Part of a small language model's weights.
Architecture: RMSNorm before each block, rotary positions.
MLP neurons of a small language model. Each row is named by its layer, matrix (gate and up: input weights) and neuron, and shows model dimensions 32-127. Each number is 128 + 32 x the weight over its row's rms, rounded and kept within 0 to 255. Numbers have three digits each. A neuron's up and down rows have the sign that makes its largest values positive.
After each neuron's rows, "fires after" lists the tokens most often just before its 100 highest values on Wikipedia text that the model never trained on.

L5.gate562:161124090101098142118145163153103157048083124147146183098057068154129147113168029162190146150154079151106083109110168067138092104209110122162136101137108133187111106176110143170123111077139116147121155052086123201151091157151128159139106056100116096121087118081151146086157163112077158091
L5.up562:126119114109146104123062106083100086068159159172144118166129130142111103138105149152148184092138122205119131127133081034156129141075103110136105137145126107117151146133167166160153096117068082161119127104096094067143150122081080162080124089197127116140113089158100092125151098135188093061
fires after: " f", " cont", "du", " me", " qu", "le"

L5.gate403:129030076056126148119110115121092150128145129100180113103121133142132099152115104162139113145136151128117114099099120152107080165181141066157161089126117146104129085170121115099128107108128053152155141182134110100118190127135137146149098112098170166140132097130185127145117139104073165124
L5.up403:157069122101151137111117110136212116145160128107085125119123059108119092128195181132166153144101102111143136155173101151184094181125108107091085107092088145139115088166091070066127162084142100084103113160123101155112142115152112148089196124138143132157124158105145092088086123142154132166
fires after: " S", " the", " s", "our", "ich", "ic"

L5.gate533:150115174205149088125113099149129166146106155138095145101085088117141050102113125164113131079117111150109175123124117104133171122079081127132102099103119124077082116123144150159133080107084077163151134130172109111119151155080119119082131110138155097133092114050135076084119154102114159132
L5.up533:166176127161130162113098201174169118094111074091157095133138149164088143124089128081120173105110041094087141101139101147163103075138111184101134173173162161124112120147182144109140076153149125094121152077070155076154144113152049171164123106122139107162098140133117094146128201147146033108
fires after: "re", "le", " be", " bro", " he", "e"

L5.gate549:143167060156130106132193110114128086103165129122119122117102068132148172156143081086103129123223096098056116144192086144146174135155181109140139111107116195157107163100116100101200114174123130197082091106124093141149072120139121132111101138145154095087154099123138171155118170175148169153
L5.up549:176107142124121137123121130191109137164094120105157157210129136162076138100147106096072177106127112122141132134063125144184065118160137102147101168096153155102094100121096125181084085161108123078180115075144084115180081142134128114109147115112097109112197148055079078167107163096105109157
fires after: "l", " Fl", " prom", " fl", "ol", "pl"

L5.gate190:037136149158097110105192113161105148157079118126133111096100102107139104138122064176128110104111143114098088093107156155139140153134051129175135119150133090110155154099104190061161155090142133099098140115086046104120197137151114068189108117089054078123127163101129177102092135148126111159
L5.up190:115167090158114167127106118141099132077078157179128099130103097117117076097098100127128148106172103255101147101110101158196116112091092139105139180149117108101175133152080139118059126139127174143108155121146077105141153125089089154116148104128159113152145129113123161082153106113144111083
fires after: " t", " g", " G", "C", "'", " B"

L5.gate512:111130142085134141056197089159078142097133121112126102182101098151097168107103126130129077083131149078131155113152174149075163176193099059127108139140115170140101115150152148143054096123146137191125076165086122138144149160119145067158086118101103140143071191097126165139162133186139121115
L5.up512:117126155078068119151154117129096127131172113149159134181079121093081136129149125178153091117095128107131094090136138111142157155115091125149106124103149113211082160118121175090139103159149175139098131068096158080117064129136118171074117047105098105130081123179127182212113136134089088118
fires after: " ", " r", " tr", " V", " R", " min"

L5.gate565:141133124107142138162091168208164185013153115194145081150086124186175151167096134138104117119158089147138163139134200145159160145127100073163142153124129119133159144123165122156115081120073109177143108148089097088129149132061128101130107111126111126161118126117119145093119093087082164117
L5.up565:122169083137085113062058110098102148142130158190120150073128136135118068100160144155082169176153116173139082144166194149137041138162161143105100089162118094156125108139160124154138154207066105105132074046152171101118133123170114196132094100155178113120128081084158084120116115137156132172
fires after: "u", "F", " |", " F", " he", " f"

L5.gate231:088171130180081113148151161182137127110128109102188086137144154133146165141163151142155084137143104153087107109125122126175096164131056118139129117129118144100093069083184119119161162148171129104100098111123085123124157150204169098094106069085107099126121123133097147121127232101085135130
L5.up231:081124140145115146110062173147152145171093138141149099169130113149135095104062101150098158076130144206148149105121131142154129118112117147119081176215135109058082105140138080091098158145129104100079165138084161117053150084122194111179118084149101100101154151155140089102088132122091076149
fires after: " c", " b", " C", " con"

L5.gate327:142123068122120108082143148131127120150154140052135134156141093110174093107143146106177179145154112137135133125144090115169060120139161099118105114099090114081133172184112183082136098075126097114172053132163111100127114101150093137148157133109144149099181093143122174124110145118074109127
L5.up327:152190114085173138120098135148153119118102157030127129107110135131185087136139089199101126203156130117137085143183121100116107059154148135099079092083100141124133115184108114133113177105119091138151120131163139152130110080175120158104125100124078091133180107135111148103091128103115175180
fires after: "he", " m", " H", " h", "l", ","

L5.gate235:116136145082190159095156153203129168166076104107168159122132104082219131110065095128081097116157122082130141155127145134158152096167065131170115085095126104123059161149112085143106133118144165155152117146071154145159155122184153107187057107134142114175101167098111150079089129102087159115
L5.up235:082120117133132144103174098135157094156157094091160124183146099104170109175115175076165166072159108108131125117137131193114175137091136126137145144088086095139103149154105124065115135116081102154130138138082173183113193139140134109131132170066103110137101172111155137168141141183116133171
fires after: "\n", " t", " Min", "min", "am", " C"

L5.gate203:145126103126094175163100131158145119127095118101214139140101050134127165163134155130126123107169168118114152100132144101138157118141153122081121112101128187121159127143160116115188116206129151149081109121151115136098118111166119134102119159150187222108109124105133161142203158215145120092
L5.up203:149150159096113091120125106112112107135156121134115147092141140151107092113104178154168109187158109091124116151176166127189146121167130129077149118115082143052066194064110145103146151118152166120122169112149201134095103147154115134171164096089108129116090133104148122193157156118075071162
fires after: " M", " Cl", " m", "w", " k", " pl"

L5.gate302:078141170095144020150164106138163120145087115129140131128130107122128152110135143091156105129164108102171165141107156153127077128147126115135104084122113200135094069090075128119116165103125073124152157108113144136085145128149140153149138093128082194130094154139119103064157138100111159160
L5.up302:181117151139136136121155164182100139131141165102125159139121096175122071183048066143137093170151099188127097111156037150103154131103116142110126093167137115195119162116131136174117118147176111116148117143123098083093104168155117135181141131105131100101190093116128096122097152165129076084
fires after: " c", " P", " p", " sc", "p", " C"

L5.gate325:191112071088099167199150143104119166148121128097113060153122084182142130064113136149152104067183129130081143112174136116117137104146139137156143130089080051132154056106127144095145130144069169109118147113099147161141189128180141144110099155067167141222070094077118136100120125168104193164
L5.up325:135095112106051125149136173096133131161119142111092124067072089171137155107134131148133082166112057128151125140124135102133059037163183169140194155147104077163097112152129100147152138145086119102145150126132142114122176104168129121111140129086152185142151169102175104110195147176069139198
fires after: " f", " F", " sp", " S", " Sup", " Rep"

L5.gate475:065134081143116152095163159163153132116144117087185134113086109129146105185143129095142146193159100165110060201174147134124112105160167127111093153138135111178111160162113128180129156141202103168136124102112163201065129147169099073188099097127072154121098202080129147128169148184170152139
L5.up475:107154128174082165137155180152158104142137116093142100155116095126170065187101085132078165135144120103090101128098074134095132175194111123139150138057145124167145140155115142118067150124142091149138160098116139135131124110111174071125129185145124167170096150166150182107125128188142117130
fires after: " f", " c", " F", " t", " T", " C"

L5.gate602:109127143110165089086111132113121118134093155133069139164093098177105098094119089100090115123138158144110165123128134120111140104159139135096097107082186071177152115132132151094091084134138099128100083111073108142132161132117142118191140115072163141142112173147186145176168133101084114110
L5.up602:113183137178170187126094189135090091066146149119116161130144087059118096153134122138158148067074116068137106120097126109133134136156149131126134146109181109140138190136095183109177125104107125129128106055171174120128167105138090079126160104095098165163186173114124119154129142156131159126
fires after: " J", " R", " tr", " fin", " N", " w"

L5.gate413:130123122113122113128132172129128150114121126134172107122146107198129136161130101107142115157118066168103137098120129137134156091084091150101106168147098165122124161127111102100137058077153085159108120162111097110117134172116132039056137134099126123098130086095117141110160161132105196101
L5.up413:092107197104086155185090115122102141083091182122120109112121095130113103098165200103133119157131147151136108176135088112097121089112080113080112146123094097064102135168160140085127110118152169124129128064142081072167102133082134158138120106096133166078169100128119066179084125115043079100
fires after: " pro", " w", " dr", "re", " sh"

L5.gate408:172116172167096103108112081196083155151124158187220091142107132068157079111134138107140107164105098149138165130110110132161107113090066130075065121174107080130090149099109149140180096150141154117125132122099107133106112083085155155139147130127142111152115106143201162130112132101118081095
L5.up408:113084141095178131162133077170107157139159147119151095050161146141110150135099125161161110075141136157132119118140200173101087160094123141096082079080178115117127129218166155185070095158127156092188148078140093111109120127108111151176119153169063123122108162195119137132141131155076101149
fires after: "ot", " o", "h", "ro", " pro", " O"

L5.gate391:124109098166183079144167147134096084121158134070087157110151060139143155171114105130137110104208124113096136143181079170155119131073147126111131079112084199136171097131090107127121088096106123158125082128129143159139150135131136127129101147126132097129167099109208157121199185216143145058
L5.up391:157083170154121094115103188133161134157126078124077169215152159110087158155134103158158192138137128082162133138118112098067132142143168103103128121099190108177118121195159126140121107146157157083131143094112055123047129125143090123135138106123128137122148101169136126121138105141113087112
fires after: " m", " p", " ph", " M", " P"

L5.gate544:139133123092108112120104097105109106132114167088115187138125101152169161117105098167043091102153145073112149163134143158158154112127111137143191085060126126073114115080113150126130173160158086182159134182077118203101166102095101110124111116065133120087109105189123134116094157154120145115
L5.up544:161108132144097087171106123098145134130120107101141129149126144135223177123157106173129024113140132141114143128142131078152134094120158127138129085040148138094115091127114110125124098129145117160153145102162178118154116149174149140073102146108121156113072109099080150131047119089130191143
fires after: "\n", "|", "iam"

L5.gate213:144122160128142133158108084085076145114116085134155094165094111097118179078151100096099131133093119177109181050054130062152124097168107130128121135085099140106066095103125084168147126121170078173118138153088103115117149098101102116091106101174093101108152100112136154112086143088078117083
L5.up213:107047155059160161179096165120090141101134086077158118139114110116119128114235148113138145085098105135163155027125192146138113121123124115192113121111110120161115176113159167166147149074139121153148190094107145115186147086126090152070135091168061087143120186103079124147110110138089095127
fires after: "e", "le", " me", "ore", " o", " Le"

L5.gate556:046150143075144079050093092145139127103120119151103125110120136181080160137079116125119089135134100156131173093135089142142142134127128143153127146101087102132143111157110100146134123133164177162151138117153177123164141183171148161167143025131117162134123168078137162117148064210168151076
L5.up556:159085062214108183117139205152129146169139105160131137081149116149080106145131197080138101131148091133121151149188178118120133137123137058119066109143150116158128097107142110119111153074136153134115140111079107104082156135086110128087126171172091146146109139107095131149121151132115089095
fires after: " b", "==", "w", " f", " (", " \""

L5.gate610:187165125160072150156115125135120159139048125156143116086087131181086152124074111117090072140075110171087155135147141180158118144151113112149155184131079115109119142129109124114094119174141118163133111106142129077115182162093091129178080050126112137100113157128162122172127160135056152116
L5.up610:211146092150105177136109133137065135156143102169122122077146147127125094123129180140174064145121100137067167197136139185171186079161130146075120163170096174124108124105108205106150147140140162101188153156145148095116149124204123085131096122085102134097169126113144128121124125115117118096
fires after: " b", " B", " w", "w", " f", " s"

L5.gate485:132114118156171137089184170116142075145183130085132168172079120162135106158143131197135067140176126124103139089162138149175141106137169169103109159085082195134117101107098100155143112124169107160107118141127101121129161143196081132143111137058162121073125084116164174102119131159085160130
L5.up485:144136146132122156103114136083159126147174134122139128143115152170130077139126069150121143148107175137153209111091141121183093142133169130121129127077038132148146143138136088091147193138088112124172094093066129112185136151135092115089099101110124114090137162157108134122110101112134162176
fires after: " c", " sc", "om", " Fl", "pl", " C"

L5.gate268:144152081158139134122140111135124183144148105116119146126059134149174208094133098090132131113140132044099124152156175116127173145181074093160134079143138147120116176076118096099158110101074113111098122088156087156146151079118193132085103101141211104165147132079143087110139132119164153115
L5.up268:196124199126123109143150119180127161142123075096125145156102104075181167125171160118114153113145087138135193140168143128114071073115132133163057134142148109170149068191138115167219202126049142125078188105127135159104129147114092136115150110143145110136099125127129055091151104095144099134
fires after: "el", "l", "ur", "ol", "or"

L5.gate161:154166115130083072104129099137054098137135105150120101122113098132092142137159165148131154126162083168086158150066118112182188111094103124150124099107136163189127092151154156143189162157133157132092110162150097127182129148111080059126097131107066087156131154092180116145156149098129162091
L5.up161:149143154126123139104083160168117139105111129133102122153103169124108144129108142132094172111130080174109158129067133131104161101104165115111111182107110085188136117115095160125135104095107083097093169143133093127214094123090102129132132140092161115119211088067155072188104124097070126154
fires after: " o", " P", " O", " p", " N", " com"

L5.gate133:185147160113142070131173154168143140113120082124096119107121094140094123093098121141173142136178088196112130089111136173132088118129137150104096106152108188098125086169195168136141148084147123138125153069119111087108130100130102080172147170130101127188067153152097126088157167114060140175
L5.up133:151179164116102186166122114138121122147147121161110110138139107168138106151173177140124101066157105088139136103149100175098156132122189120082152190170161104118128166099100079192087076138147135128119097128078147202120170121149166099138121107089121094104151155117164131152100162149097145062
fires after: " c", " C", " l", "C"

L5.gate39:083150158131163128087112177142127110141159110090142151073031147100109071107150129086137168120138146114137119154204162148110087057147126088213107126083091086152116136133110135134146140133087160073150076105162107105129073123191096158207108165053090125132134079167149110115097115092063122111
L5.up39:075143150135102135134103133097102203098126122170157115144127148120129105143132137136109081190153130105098093135193166131180074129107137152129157088074132085083150160157168136156107110128124145153159133126147186143093091153091167106103146097043116092024121110121111105130116113125153177184
fires after: "it", " Sup", "os", "s", "aint", " St"

L5.gate88:157083100159089155172144166119104147142091146077150098051098135112140163111070115141061122181152127169121161138139123068139129109138135100138121089120054097148133135103145157118099107126106109151135180092167111076113105115099145149166089156155155121109104065103169104130138107180106106137
L5.up88:152113108099180101148076137136121124189094125092095096104106112131152144094191138144147155097067118063106118090119094128103191153123102142105092153102123082110077146092085143109118136136154131155076119125104070103117150138124146105099092156106164120106117115041168093153142097111160135139
fires after: "s", " s", "mp", "|"

L5.gate77:131117117142155096115148123111160143168142077145153085178115093185107142143089134151129151140125140105152123145062060082156139101114136150113153157118164126073213092111111088081101147080101084096089074090132161144087162173116146113146163151157124131061149050195132080123141134081164184162
L5.up77:119102176180141149138106165094144178075154079117113147122160202078137131129131152108164171087161096115097120163138111101152124096070147120150054127144120116180071137159125146169151157140074082142067184109177152143125123093125098073074148160170088123191105148126110104167054172098203092160
fires after: "i", "or", "im", "du", " team", "our"

L5.gate229:149114171142170105099158129143117150098126126101145160111056141177082109108118103062131108109183071187120097154149162170107179177142061171143079139083163188124071158099126118100107104146161143146123137121126120125090067125156129145115127112122074104085150178109090103072148134094130123170
L5.up229:149118131162191152127139143097147141110105118114169131134112116152162069114171087145117119112108174116137170169115115165117014147106176138104087179155102115108121160190131074145183132134114087092141070147108124061097075198154105154117151120106151128104145164110112146110097141160126101130
fires after: "c", " c", "g", " C", "ag", "am"

L5.gate239:180106161123100167097147125171094149097143134185089130053102086084120142111124167118098089103144090149128126093109100109143146095143104069143144110117113131158039110081096149117158151113121138112122138101155132101135109159101107167123140127148067117121154055129181167163133152124217147127
L5.up239:180148130166108151107130097122140159095159137133138107081165176107137170183090091163065115137190096099103104078157128090081141160082135131102104149094097145145145119161191127146102135204125164134136137169150153158122218130062167071150139131132118150163129084177133076128085135081108144134
fires after: " o", " O", "O", " p", " (", "p"

L5.gate8:169139130115137109140186069138169119068144134102057112145078147227082102098111080164074127113164111153087176166180148045130147087164154117169117175141115165157146142106109137070157135108164134118093077106079070159164088139179102122149140090113151172131116149151107173138162158142109171167
L5.up8:119129197146160103147096143072082110120146104120058111045113189111120124117108140092084112130130094129116172125147104149140045137163176117076140164128109113130091069136117182100082123089140094097132170153182138128110160159110094160128121169105121192072129159139104091118186120144130156132
fires after: " f", " F", "f"

L5.gate34:111089151107127086163187088108111182141113103089135099098151115123127129216138162157109128127164176066123157130106158125130077119157089094210110088080106096085150154124174111177098153070092109124146125152074068165142090136143122157094110106125135121158129098088094128078089094100135145135
L5.up34:138071095142115155172154146182118099141119184134104062129160167110155145155083091116094109087091171144149136091140083130145114173161166153117139087048064091113120114104054119085141186106123084119096145147087160095181159131111102118101128155133108137161120139142120079158160123159111130161
fires after: " the", "\n", " The", "-", "|", "A"

L5.gate381:166130156155101044142138114056190146169138141074088110140114122117134179083153141091125150109140181181180152199082130096166098182126092131125179175083110136089144167156087144082173100156159127166141080098074133131188159129125129170130133157135107148117143105163128092118081157160082085100
L5.up381:137117181156167069105149123123116115211145104155147105143167106088157088132129098143130111165130098151138161131122124100133137162112046117106192175131113149133157142162103178130112105186117141111119190125212170097133152132130090170133156086120132116141192157121129096143125073155078084086
fires after: " M", " m", " g", " H", " h", "ach"

L5.gate278:117128116125148143098159126174100194141050178173172120117124094106139123097109181095129184126096079180115159109118148179162121137139076156116080136108178099080190110169118104058099123136122122122139101099163119114164130116155186081167113099119085124146164149087156165108171141153095137082
L5.up278:105100130148119112138105106142121131096206120153102142131111076119172168117128141172123134091165146119072127098098141123151154139115192105174102168109103069138133123169129126162150154124100115093090083122071128118122104131071101069138126068164121076113163163134146152122107144077218130117
fires after: "'", " le", " g", " I", " do"

L5.gate124:089107107107209084086062155109109124135182138114139073127125119153134174124149137109184133130153150131140140110090135185139104081135086120048114095128162184131136198106148180028101150115106100139124119109181121144172109162128130108155115148078132127107160135130129106175137112141143139165
L5.up124:153109177086145117124155130140081141230114122157158192188138156125127184115100140073144148156073159158165166132139106179154110133077133115130131112141174141126162144103103156137126100118137171110194088051152120090147141156088126087142160142095139115106153143142145115168096147116108190099
fires after: "\n", " J", " H", "h", "J", " M"

L5.gate79:110107098184144141156106135088151138105144135104076090129120140151145123146149222086186119107124126132084220130094072109172072121143139117109119154084133144054120088187132153072095106134132145177093110118094154156125112111083129131139114142121119163111118130134091183130100073153152141123
L5.up79:157165213107146107113143137147124128107129173120105141183165150070056113180107146120142165137131161145128156103105153114122161139096107101144112071096095111138086136113203146139142174107140170093164137144140198103128155130109165122162131207130108101154181152054161148159143100204122143134
fires after: " m", "h", " H", " h", "d"

L5.gate282:169104123143196128168103145064162123114113141119111196109071119129108103148151135086104133090142127036100140169095146217114157044158157104127131121095099145111126142111135137130115065139134129182122102118087162128157115169136134132171102126143162161153142176133127151094151141168184095112
L5.up282:161181105156114119123107115145094207097099103139158100077116114105140144090137149122073143077107179138115107078072115110130149095137140143110077157142179178087125117192150096105131083080097137089106124127114115158139172109130170058151125164111098119154037154126116158144158148148108164073
fires after: "l", " l", "al", " L", " d", " rel"

L5.gate498:156159130202133139143118129143160103120157154165149154093087128148126083101158134134095108101157086108082119104118109161151130128132121161113117140105103144127135194073138102102092149144141122150092109155097122120142108118101103073119079124086180192095156065121176136092162184141149203082
L5.up498:167114087088176121165109135181198141162102163161128117093118104112130118136092080102159205124155115062143111119115155157127141124145109141099117133109154147106089111140138088151135154137137169103124119088116091127126166162149147147078093126143206132109103113178110185095122106139166131124
fires after: " Ch", " L", " ch", " l", " Cl", " c"

L5.gate558:122164120113208062109160097181154177117106076077062229106120131082124122128164130060153071173156112122109133130156163158092130167132120153163150114078101146174142113131121138079127128119160179205108134118113079170108109150163129119123178118090120085124116156110081156110147109126131168142
L5.up558:108195104148153086116093107198153127081118130167133181101086165087153100085104119077134144112102070102146133074109105105131073131137106074152145081183086156122117188098133108098145154142159124167192105131152048131194100168157160139147078103163150094074135134143104113093094141146077133222
fires after: " P", " t", " c", " p", " Ch", " C"

L5.gate10:153068107160190144112127194095114137159123119117166110194090164111177114125101183127118121152095168125129137118073124110186100166126145104132111163128116127099128201178177206094151132139146129175066087155103117134159125060144107129137137036137083151108138170133159137164155039130129085104
L5.up10:144138138137145185147065131160089175097106137106121126088131139100132101079128101170123115153121122112116167212125093067161133158129183143149171137139141173086166131163123157068167044159152169194116141149154147094169155144098083163169151128089131145115156115156104103103058100084105084161
fires after: " f", " Par", "uff", " Bel", "el"

L5.gate200:160140128100101163093090157229188142117132063128111131117120109159138081170129118150152119172108074129126143133189128105178123077145147129124170106151160082136161117143078135090077115147104079144111084108145108138147162108127150131186097132081130113146123115173140141154183152180165169137
L5.up200:112110208137119175090150127115115136104113134157104112152090170109166145136139155093114177134105045138138144125153073163174117106098187144122148157132099117137099108206133146162122109123107137118122199078138155087088126155081118118132173132156138116160154119124103091142095139113108138128
fires after: "ter", "-", " ex", " inter", " cont", " app"

L5.gate285:173100119099151153145139134129112108128144064136045096115127063148163122108081115158125086133125139184112130160174133144102171184158156046141113109113125078097147139098104214140098140097118107158083136127107144081056110103146156093135098155179116114077138106076133148089146099115119133149
L5.up285:107098165146071126113103180136158169128111105068128118156095109100175131119110145148124106154070155152119130149121134082159163117083151089168152105112179128135124098114105073115120098123110126148133171091099119194084088152128157141101136020089146057144136174139120124148078064105096173138
fires after: " s", " S", "s", "-", "S", " sub"

L5.gate525:183092112151146126155138143063107157164147139110094151111087133067147138095143139130186155182158163159105154147092125156151073117122107098108125101113081067134142133143147129063132112098102113108119097083076136131138054095086092112101130082117142166103126080138168106100153117149140104155
L5.up525:134182114076078097103120108121097114129121148173098070125143112118154178133160076126162093192085187113150110090126121188179098124183117156127094168122114121123123125113073129146117138120153088113088119129127159103146127154122171117138122128095130122160036138142132186125115119161134217114
fires after: " h", " H", "h", " wh", "ican", "g"

L5.gate55:160081096145141115123140119121091130115138122127156111200133050126099133105101128107143089150199190096139161111146127118151173164180097134138110109111102117134118118098099145177116138137143106100129091137152062119096157132186098086130143198171095145052149114165178166138220146140116125075
L5.up55:158151139141120082157115104128127095119119135109105120135157130096132085121101151107156171135134164103067121120182153076145136195135093101134102131082120086133104059140115106208095137044080137153118136104109186153098076127131156168142133082096148116157110111051078094121160146115119132152
fires after: " M", " m", "o", "k", "-"

L5.gate494:169137100145115086188141118121100209164132060145106132080125163126139096133185124118126199041160138118138167176121078071097134118120138115145176051054162136144081117116109118151136143153094138092159073154129066108149149118091110149133120144140129121168131108104120163154078145100168168160
L5.up494:108141209102128116075093129128163062158134142185140147114079163125130151121129130101080100107147151120147105186057117124094090079095090148110136153161134088176147142075145138089123167082081107080144149169159112189119132143133121080110153087150189117160159131109146072166092125133115168081
fires after: "a", "er", "j", "el", "ol", " D"

L5.gate62:125114107155178066105135080125070135111133074112156126087128144086142145145165152101159132161198077106109160092192078102127119098103095143092135093067093149146074145162133080164202124186118148190108115138176179040124160112136143148106123125148069125141137115111119149102066112079099087117
L5.up62:137107164110114077085111115087097106176127105167147121138136135162091176116107082201185081139138104099133079122125148142152124134120080111123103140117109098150146176169060177138134085100064086131153127124178089183194159158137141158130173126157129140159155074173140083138106177099104153125
fires after: " O", " P", " p", " o", " re", "p"

L5.gate246:094142056129113107168144110151132108154169095095187109149133119118096053176146092078141129124130085140087087132113122140122111160122073129165147114101126135152089104144119207152177164116173075102137156129067113136140179082112138127160164192102145099142032214076117164139170155110172166129
L5.up246:122137188158071141099120130146206113143139052103144187127137114191098154094146107221127145040132132150155124144164072155166130115135152149069147123157148083114078127112100086099121107142134119120151134183090100139109104167173126117097096084118081082148120109181118161125130121163160143132
fires after: " T", " t", " Con", " Ad", "t", " At"

L5.gate255:146103139158137112126154148093127135168060160128144136201125113111163118125081111145169167119158128151119155091132116117144122126166150060147186098070058137159174146134145192085132091080100099140142111178130090125157145091118099116131061131079152186101114088144195170162145112171107102149
L5.up255:115082107086114064195121126147130133131134143121110113134091164119147127092087095151107129131162143155151048131155170096073121109151155115179178135119127123112093099134165184183143201166149131119146160152194129175080193133147142121109121132086123113074125163140136129114077163153153176171
fires after: "\n", " N", " t", " dem", " p", " int"

L5.gate38:184093088102130191108144102131100180132105095110150117165143144165129094091140165116112145135157116105089160072134145168100117134130075075127123171104098146089124051158114132116080173095124112131121169143129150091137167133111131048100038120155093125182133144146180146100173096081116119158
L5.up38:115123128166152138119061098114074170096104173156073114127129115122096115080124103104125138098096158115157118119095132166191102105101144128172126130122114173057160135163102142148159109122087137124164168061093232159144105141141111159116142159117174134101117138105168162145119116115141058129
fires after: "'", " The", "e", "le", "ater", " be"

L5.gate27:169128081111095164114148122218098127091149126112182090083095127132151151150123135163143126080109114175075075125100192130124106109140089126165076136160158115119095108140138127149155137110120145093136137092057131143064152091149094107170176123151163058093167102087160112044137147107117129165
L5.up27:107157146154096108151137111100161129131166083186125205162179131124123121061158095144186143195153088112121114134148126144197105139129137163099155134155036160091085107133162138131094151129144155103173165117113086128104111160116117095149106077133092133129146108156092081093141080120137153125
fires after: " con", "port", " c", "A", "ele"

L5.gate182:111075158062107155118126145214101139106168085091103131135096071206113128195090119142142120164173170142136135140221125146145162134141166090110131114113106104115153154157137120156160170151116092196100120113111150077109175111122083117145132142119100102095080169124163152122178087157143165108
L5.up182:152148149106152134172125144071141104096130150096186152148156168152089162120166135156101156117032108163166099121089084111124168163052097173128105153163131142195119095097192168152127086147127079184112205175145096172120122116066162132130176114125103114162180133128078095148113180154074083149
fires after: "ood", "-", " inter", "idd"

L5.gate104:090152039176140097100183086142086168093103109081153122102100109121119141157156118104113080169204086121145142144149121152158125126135061088124143150088104128116157145089090183131023107093173165154046123122144175165151090169124104088146097114154104142151101122126105142089157122137162116101
L5.up104:101098104208156142120163155108120073171169155108154095170115109120120117139175145119120091158074108058137114129162123111094118156101127133104140177140132188120136101144057146141136125134176142152093121118141130121152117205050187169123157127132130109133118157137105086103146109195154083122
fires after: " I", " is", " ", "ov"

L5.gate529:193143110116141071137184131132117105130141164163121165110122122173165095109069104132080088148195099189121110103162104132111117095167141105122158066105108178153206129156122167119084139124131146115121104111112112089155120140126089133142092136156113121089153087168163120107189150134046164131
L5.up529:102158120069140121126161121155097121169126109044165101177124159124136073144106077073162143065131082184129126125099088136127109074163119156141150149113132126075113158170154147118097102039145170086093090161157150094093069139087110127100154069133171115099133111144120131132122084118115198118
fires after: " n", " N", "ar", " H", " En", " h"

L5.gate480:102142086090159112080153130201157139172172131131127163157128102175117151140125120094153138061203161106118122123185088114181124146117154145166112119068127141098135142051162105085186145094133076134104112148119119145148157127150084096108100158151114105096097118124189186116150144136147156071
L5.up480:116112133119151198122062126148147132104127167132078149099144154167080081126087117134130125170154140052172114097222150185156044118097117187198134099126128124176208095136191125131105099138121158049150133140160150141183164120169137126143105103042105134123147067207102135122074094132111092112
fires after: " M", " m", " k", "om", " |"

L5.gate117:113097057161131077123123083187123135112145100128151166172097157177083131111107122138149076128138057134111187100183095133127144095170153092156144120159170151127093085103118127126096082103144160119106124135115082149122162136137110100125120029110150105104118172121171099114174111221135190064
L5.up117:112161076126141151124147078190139122117126170106170098134130086152151116162150147097155154135167146085158071163123144112154140165135142168209137063140144148159173123149097086116091111157117127118155131092136176160206076166158138069090107147151159085073109149108115121139139089124131154079
fires after: " ", " v", " r", "v", " inc"

L5.gate292:099140142128086092095093129182145106089101120120147142157097157126121150125058121080061089133140100066095129151185131142153072149168148133185186154074087094186116134089138146094145119116198110148115104137148109171160123177192126120115043110138097124147110138093131162184190092109153111168
L5.up292:166093108155080151120183090174070135104140145130171131133138123101094127174060143132084098124137168089157150152141171169097112093064213118105114130160145164110196098109113131089125092148138063132095078142148073114158132094071093120094094144086054167114156152178159145167176180183090155132
fires after: " f", "F", " (", " F", " \""